Weights of a small GPT-style language model, trained from scratch on English Wikipedia.
Size: 12 heads of 64, 91.4M parameters.
Architecture: LayerNorm before each block, learned positions, tied embeddings.
Training: a variant of Muon for these matrices, 971M tokens, 4239 steps.
MLP neurons of a small language model. Each row is named by its layer, matrix (up: input weights) and neuron, and shows model dimensions 32-223. Each number is 128 + 24 x the weight over its row's rms, rounded and kept within 0 to 255. Numbers have three digits each.
A block is one neuron, or neurons of one layer that tend to fire together. After each block is what it responds to, as a language model described it from the Wikipedia text at the highest values.

L5.up767:159094168102100164125122055137108139168169146130121134139141140112126108096098103117121146145127131132091148147144151121128111129102135108152161148098076126155077121121128115110106157164116141114138117175107143171121102150099155127151097096167152103120128153152152135102156127127156123144126083148119114129124146140134180118175129099158136121134151163145130146082132108109145142110147121140088134147165125133121116122147109147147100071111097124188131139084106169090144107158111154142110148138133109110141113129165140125137120112102104089168138106132125120109166163109106144125
L5.up882:134167172123119107113158134090133135076052121097103170118100167103141140173131124118122150146127135112118117109106129163165154102131101105127140128131128116147137114118105136092126132157122106086131120140129151125142145117137109086123123121112112106102167098151099113101114190108123115103122103126122164068126157133139142119162115172134137160133154121155141148149097139125162122122096141109112160162138166112192120162162109184149159086123154092156101148138117105142124162110101109129118109149128103127080121137133121114113113098163107163161103162137125136126099127157137140130
L5.up979:142141162110161133170133158136140127148141165097082131126093113139117083135126131153104115126116139119164164172135117160145110141065160089142114134074117158132067133107119121135164116117126156121125141162100112130115099144072135078129115134133118179132127127106111128131163103131116164118106126104152114111160168151141148141097179120150116147134133111159135123148135144150123152128112133148153137091070136139080119130089151119113112148133119130171148146125139097138100135128165125159130140159161140140109124093146174062138129094124138138147125115119115136154138147086118180140
L5.up1182:104124147129136130145102130122128139114171166143116108166149114137115126146146097184139170126121087169136137104111135118108122136117164136149132117103130116111126166075124142035123123084142119176105124135138070171150125112129108124120124121111141116090127104108102161147114105196099144141130117120117126136116165088164158112107133144109162063135138175151109126124106066091134110147121074112134134153127076136133122135146128104134093132142143143133144137146133106161137156128137104101138091111144109122076124116142138115086126103128148132139145111123145121166142167160086104137
L5.up1235:130151132135055123159121150158127133115123150108122113118154158129174087118124146161139060048114147141150137159147132116138134107109150104120099125157107127157122176113067148081147120112100118113159116162124087120153076095116153134157077143113141110155119134099184129116161129138125152144114094148144094106142134120111121110162124119149111130115166168094151113105096133116094132164104151109113101150107108121087109142074156113119176135162130138117113123115124107096129075106136154126098085135167159145170129112121131128147127168112125143134123157148121099096180129145132150147
L5.up1684:133116102150157151104147094113133106107113143135109175141155171133117156108154102117115158124133125093113081189172073140154104112149118122142139153117080166093092119135181150125156105086118167116133106119125122123142147128121157135125160111159146097101123093136152103110130059079140102143108124111137123163125159085149101119152129139111131147082129147127132120133104112173156139159109137090120179092073124145097124133113113129102121121141122157125117140100148122113116163128146133122156135101120157141176107109101082086135157107093120103089158156096100132129143123141101138120
L5.up2112:156135124062150120122137171129145135124104137142140097106103143124129133139108107119128151134129088141081155132151151173110110124103145152118158149079128152134107098130126139123151098079115180079164127100102117145111112120139074125111112162165117150121144130124128151157137160097127131116138164099142110169146124129125111112123122130179147147160100140129126113122140123159125151132144109145148148090173086103108133105153150172103108112082165148137151142157139113097122144130081099135131119154058139119105168137149122104152150187132098089141101122120133144120133169108118131127
L5.up2190:108127153120101088098142144168061125115147112108127109154154105144169119139127089107109143085179151147168125108170155101146147156098109098116128187148116125118129132118100101131137119149102143129129143115085099137139099113144159116109162111110102072176123143122134148099135120163154165128131107128131124097131166159152155120153084172141139144112153166166114130169147120128129098115126126150159116151176133137138135149147142139175094131134157150128124139135169197133104152087130106102145092108125107100111106108135121117116163106141121130141130139103136118161125137097146066078
Name-start tokens. First token of a multi-word proper name, usually a person's first name or a band's leading "The", in lists and tables: Jim, Angela, The (Rolling Stones); it also fires weakly on other word-initial pieces.

L2.up42:125147164148146165102102203119101138135126122113127120154131116118179136113122117116126148135131096104126122098163116116099125106122138161165137123139162153123149148148117136134110098152109109106116163151106127122154132115102112106082156126137154092133127131141118154086097138115116157123122107148161150099131132085135112122137130147126094132164168164121097199160146107100147075083150146129064152116121128081143133129081134167160139120099145091153121110124155120089172096154176157124101130124111149137147134137136150148128125151145126162128128135113169073146144110138119086120
L2.up67:149108097134116175178107130136116129119139104137130155117129173159133137089152142119094152148091124145164129105131136104103159104102140165156069137104142064176157132153087150109114129113116137152064149085153131135135119145173105136120119161118137141138124115097189137131142154120086147097081108119153059147144148166148103118128178106157152129095087147130102129106119108173107112119113132144147135102095200117121164122132131144119153121155087106165135144137133116145130104194135089178142144148112100107153120127112138169061151135159149094127154101095161127126166133144145105127
L2.up270:145144126137112176124090146139115153084127112121094097114143137109192126116130132131113106128153130143129167111148122134090138098108163134148131074129109111146147149150142113146142157089116155114126149157155132123147139177123132134110147146173128173121119122084117153133130111126092116106103124113079130100130139131137089132135146094144134087125145186126149134155141092123106151104136104158106124147150171120089119152132148129111124086127144127153110149124188153126134121152161144160155131118100142139120123119154095125132142102153113111117128123137115098123130127125141089132
L2.up2342:125109151113135145110115166024109126128107121090126118130118177126141136093159126072081101112082109141139119123114113129131162070123137096141156121131176139144136147095105145111112113099140098087077171131167142059139156088143134109113125105133159144076155118112106120120147156125143150135099140119134131121131143160059107115127118151112109162141154116110099109095168083147148131132165173176100117123151093100121114142099147115134080127169150097156094162164104123164119128120115133099151112108144128127147100146144111098133148152129138126062086159140150100097144148083172105143
Person first names. First names opening a full personal name, mostly after table pipes, dashes, colons or by/of, e.g. John, Robert, Charles.

L5.up734:098105112137102166113119156150119107101118148088152093100115184132140151151086139161090135136112086137118130126143118095097153177126152140070156102156144141149099110122145141063117170108147123127108117101174095134111099137159177150130180123123166153135101122147122071170138113116131123123119098137161151109116117123143133122084121170125167137146131123071125102104130119124149109160111120116127152152111118149177152080131164135092153124115140150155128105116116128146109103082121111117109160159164123131139141115076157110110120123109145109168122126137101131092133190109133144135
L5.up745:132142096156175123149133108154091115144172086151121091095156161165139120105168128126096148168131136098138150101118096118113129098136121130139149118120113103137119097138081118136115108133105141127098130117155089153093108178140121133161154106090143118149128099101101131119122120156103135114112128123122126133123135117114149144127121130134124110172136124152083200129151132142129158088146141145180084098113149110119107173129131118142125121142124123123120124178148133110123142108127124128105160166121142122139087141092143113084124165133123125163144136082160114094106139059128121090
L5.up891:118142136124180123128163110139158119132135096147120112084106110130131120116088128141145137108117115109120133123131104088138155070155145125149145116119120138144114109186099151122117108153149099110116147146153090161116072133131081158113169119111141109156122156127130105121125122105154116133130076118165104098108138133144105110070117136154165153130159129111109135109105121174149155138162159142148207139120122141169095125143109133106103155115142147154140124151134137126121111106162150092144185097130126161113133127156138113115162125076150123126109121143112143116110165113127115146
L5.up1120:158141159110134180146065102159112191118126122114101113124114100179157140136187157122132149157095154162154152137097145123099146098143130111132180117116196126152142120163129139100163146128099138142089129149129131080119109137145153162119131140136120148141136118132131099125180128117127147166122145108159135077146137119151130166101105121101122145095137134087126138129110142083126139152120140158170120163140124103149150126117171130079074141123123133179146140145108138106093131132156077145096157132126167133150082123144139117082116146113112131098067141134107138105065194128070123159
L5.up1254:115155110132159139141114085135143080143195146099169140078122119145128147108163138115139089131087100108149090127142116123133123119113153150082171102138074124111088164147115161148118098137166137133136143092166094126122090148084137137175094140113153137130128113147137159210116112108091141119112101064139107132103089149127139106127122196088134149178128096137094115119104129161097162121186067186177097150122098152135118150131137119114094127124153083097130145132158136130158117110137124155123126101120113147119153151127126099115131121100137131181173113111138112126095132099110108125
L5.up2277:172103158133143128141135144159120119146111106065160103101103118167135128141092122110092162082165127130219115167144132116108149087120108108126159085110114119148141155154127127124088128156103115131137135147144159164147125124072101136131132128165116149133082124141105101161143109142137119092139135134126134154126092140158146125116090133114149084107172134133099149122162116153107186116137160147109143142086118142156162097141129127127132134110167096160126148124199117131143120145127138123119122157126115106172122101156148128090126119155101111125122103212078107122142111139120143142
L5.up2483:117146130134129142092147101139162113103112144125108113159141126163150145127111099155140127134133112144129120139127094110126129126150098105131148119129098135101111090154131092120106126145104098119139124159121129134128090157119153120088130118121158126145147135095130100160127155107143145101138127110133138127140119148133122156122134120107150110102112090158111171107105100146153137133091161101085172132101153135137163153077111123170166115153108133127161128094150090165118063118167149152137158155101186098141115106112125141097180130107128125109129121103122107115108113115168134134
L5.up2650:118127175144164120117162120116131100103165172160142095110149125138170118132129124153093129150100101147164158122146098163125109126117121110113206124154168143110121146153120154105130103167114090118084124166160096143094132135129127142187131161094118131108143153096122096154128136131132136124135069109150159112071160115181133143099106124111113134114138142138150093151125135163178148132149117151140163117144087148147150146116073141159104154148142112141137130102139113109091142159155102175160132162146128094169117146113143140088150147115107114140157153138132123140154110110103112144
Medical conditions and education. Tokens inside descriptions of illness, injury or treatment (knee injury, died of prostate cancer, suffered from), and, more weakly, inside education passages (graduated from, studied at, alma mater).

L4.up925:173166129112137190141093146124066167102153080105136127141140172152128101108132098138114115110084138146110143115129125151100118113108144157127116103139149143134128134107110114079164115124120119113115113120133067131127099169155131140145117124122149110120094145150133134133151130087141172146103127131142147130117149124142122133129157128120111076122147189129120139130129076149134111134147150093119118103083168119132146172146179131146126137165145149161176086114114106150080120176139100117104083129122149108111123104129097160140111143146132129087137174131131139177155147163153133120
L4.up1937:102142070149111174116082146101088137127116106134148171153150152137151099145145145119102115126137112155117156096128126133150142168111102122122109108133147128139135128111113113089113127108111119148089127097146089158130114115138085107125146117128133108108106153121092096116153122068167129125115099125144130087094159166119144132117136135126083125132077109148128121161122099135170108113111117122130107133120139107122123169116163155134160134131134167147142110140108083124060125153155139156159127115145117129123127129116153102154141155096087106115142115106134113123135156131115151137
Person first names. Given names of people (or their first piece) that open a full name in tables, lists, and credits, e.g. Mark, Roger, Diane.

L2.up1353:144162186122118106131121115125152086156110153133109100098114129136157144128117138141152138167139141123120114138123118086134110133161119131135191131083114178138115137099082148131110124143088119099127176142193128173117093128159106148122158121140126112127130138163132141101107137137120137103113110103166125090178146147134107113105119149118095142104120124135148168093105120122138089179145126122133114138120154173152114092094111145121142137115116085147136119151176092110142117155152128161142159131140187114139147164131145109127162119141138105137141095140139100127097093066162158142
L2.up1777:154094105143106151129140121105145080131132126157138123149097123107133109127055135160135113097172117112121118143120120124151094100130106111119162108078125151130122137110141105143136122104154123111127120152140106141116106126124119123124096119119166121096131125164127129128132124154070113141171132124172120127115137167138126147120112108114111121139145158120106199129105097113091101110155121126141154101160119169139126157130149159103110086166123099133136088139141116111154139167157152119137123136135106095102164093115144151134084145073131127142127141154083122114107089107134120150
L2.up2618:136121135108151130109145114119130116131099128097101117104104135155137180072131122122085093154166128111154132113127129106101115137139168098153114149108158148156118081119095132172171120123128121138138115144105105134120162132133148128116126140116141164167160107158141124128161135137133113150096159152143115123102146124156115112139113166131132115149119107143087123119121108101126139145150154134157136157153127163139100158175138137120073152141118122094122161200128115131115130118140148144140116115164124099145156144112147075128088156151123107144126124121120083109136106098090116118
L2.up2640:135108167095132165116106106136120088124130130157113133129108126151102143111102156116136115153152131122162125142093091165121168123110137172095147167090115148152108124106107162130108126116132155059117132175173131169078086156073136174166162127134121087156137161130150159091123123092131141106110165126134137116154112135136179163127128193117129159123132131131134132113152114143154108126136132116158119126125113112144105192086139127123105166109149109134122174099157154129113114176176154155142107126135099128117115158126136151095115100125161137149128113088173138133115099160110128197
Biomedical receptor terms. Content words in scientific, especially biochemical, prose, strongest on receptor after a molecule name (glutamate receptors, hormone receptor), plus serotonin, porphyria, reactions; weakly scattered elsewhere.

L4.up1012:118123159124126160096176129151156069097143118162115147092115109153153140108097134116103121125178156141101097132094091063158145105147126115125151106118105149138110100154105123130126106174101124139124104146178088160093111128165123147153140164092103156136161126097139101127139159132126153095137127102135174088127119127176125140103145157139126136082156082094126144112158145146111150132156149108114114165078150106120146106139109105141139088157146096136134173115172036129131111136130132190108129143106160117141141139145099154176148156154136088138134120118096109126144140082131124153
L4.up2598:145133132089120128117118079098126138148121144159138091140119135151162155122124102165135134174171131096149144139159082114126094101147109100149115076126116183164107122102075092117170141147133124107107135112105094128149112106150126126164176150131117111124167130111133147151122179135113102115123152114093118101135128133121147115178141129125136155122126108121072118073063102127125140129098125157082133123084112163110138161116139109107151110137091101192125189132102123099173161147152153170137130147103117103129187145118147145105119109102174117126159132116097158163132149121197110122
Medical term fragments. Word-piece fragments and prepositions in medical and scientific terms, e.g. phen(otype), diarrhoe(a), died of, suffered from; also fragments of foreign titles and table cells.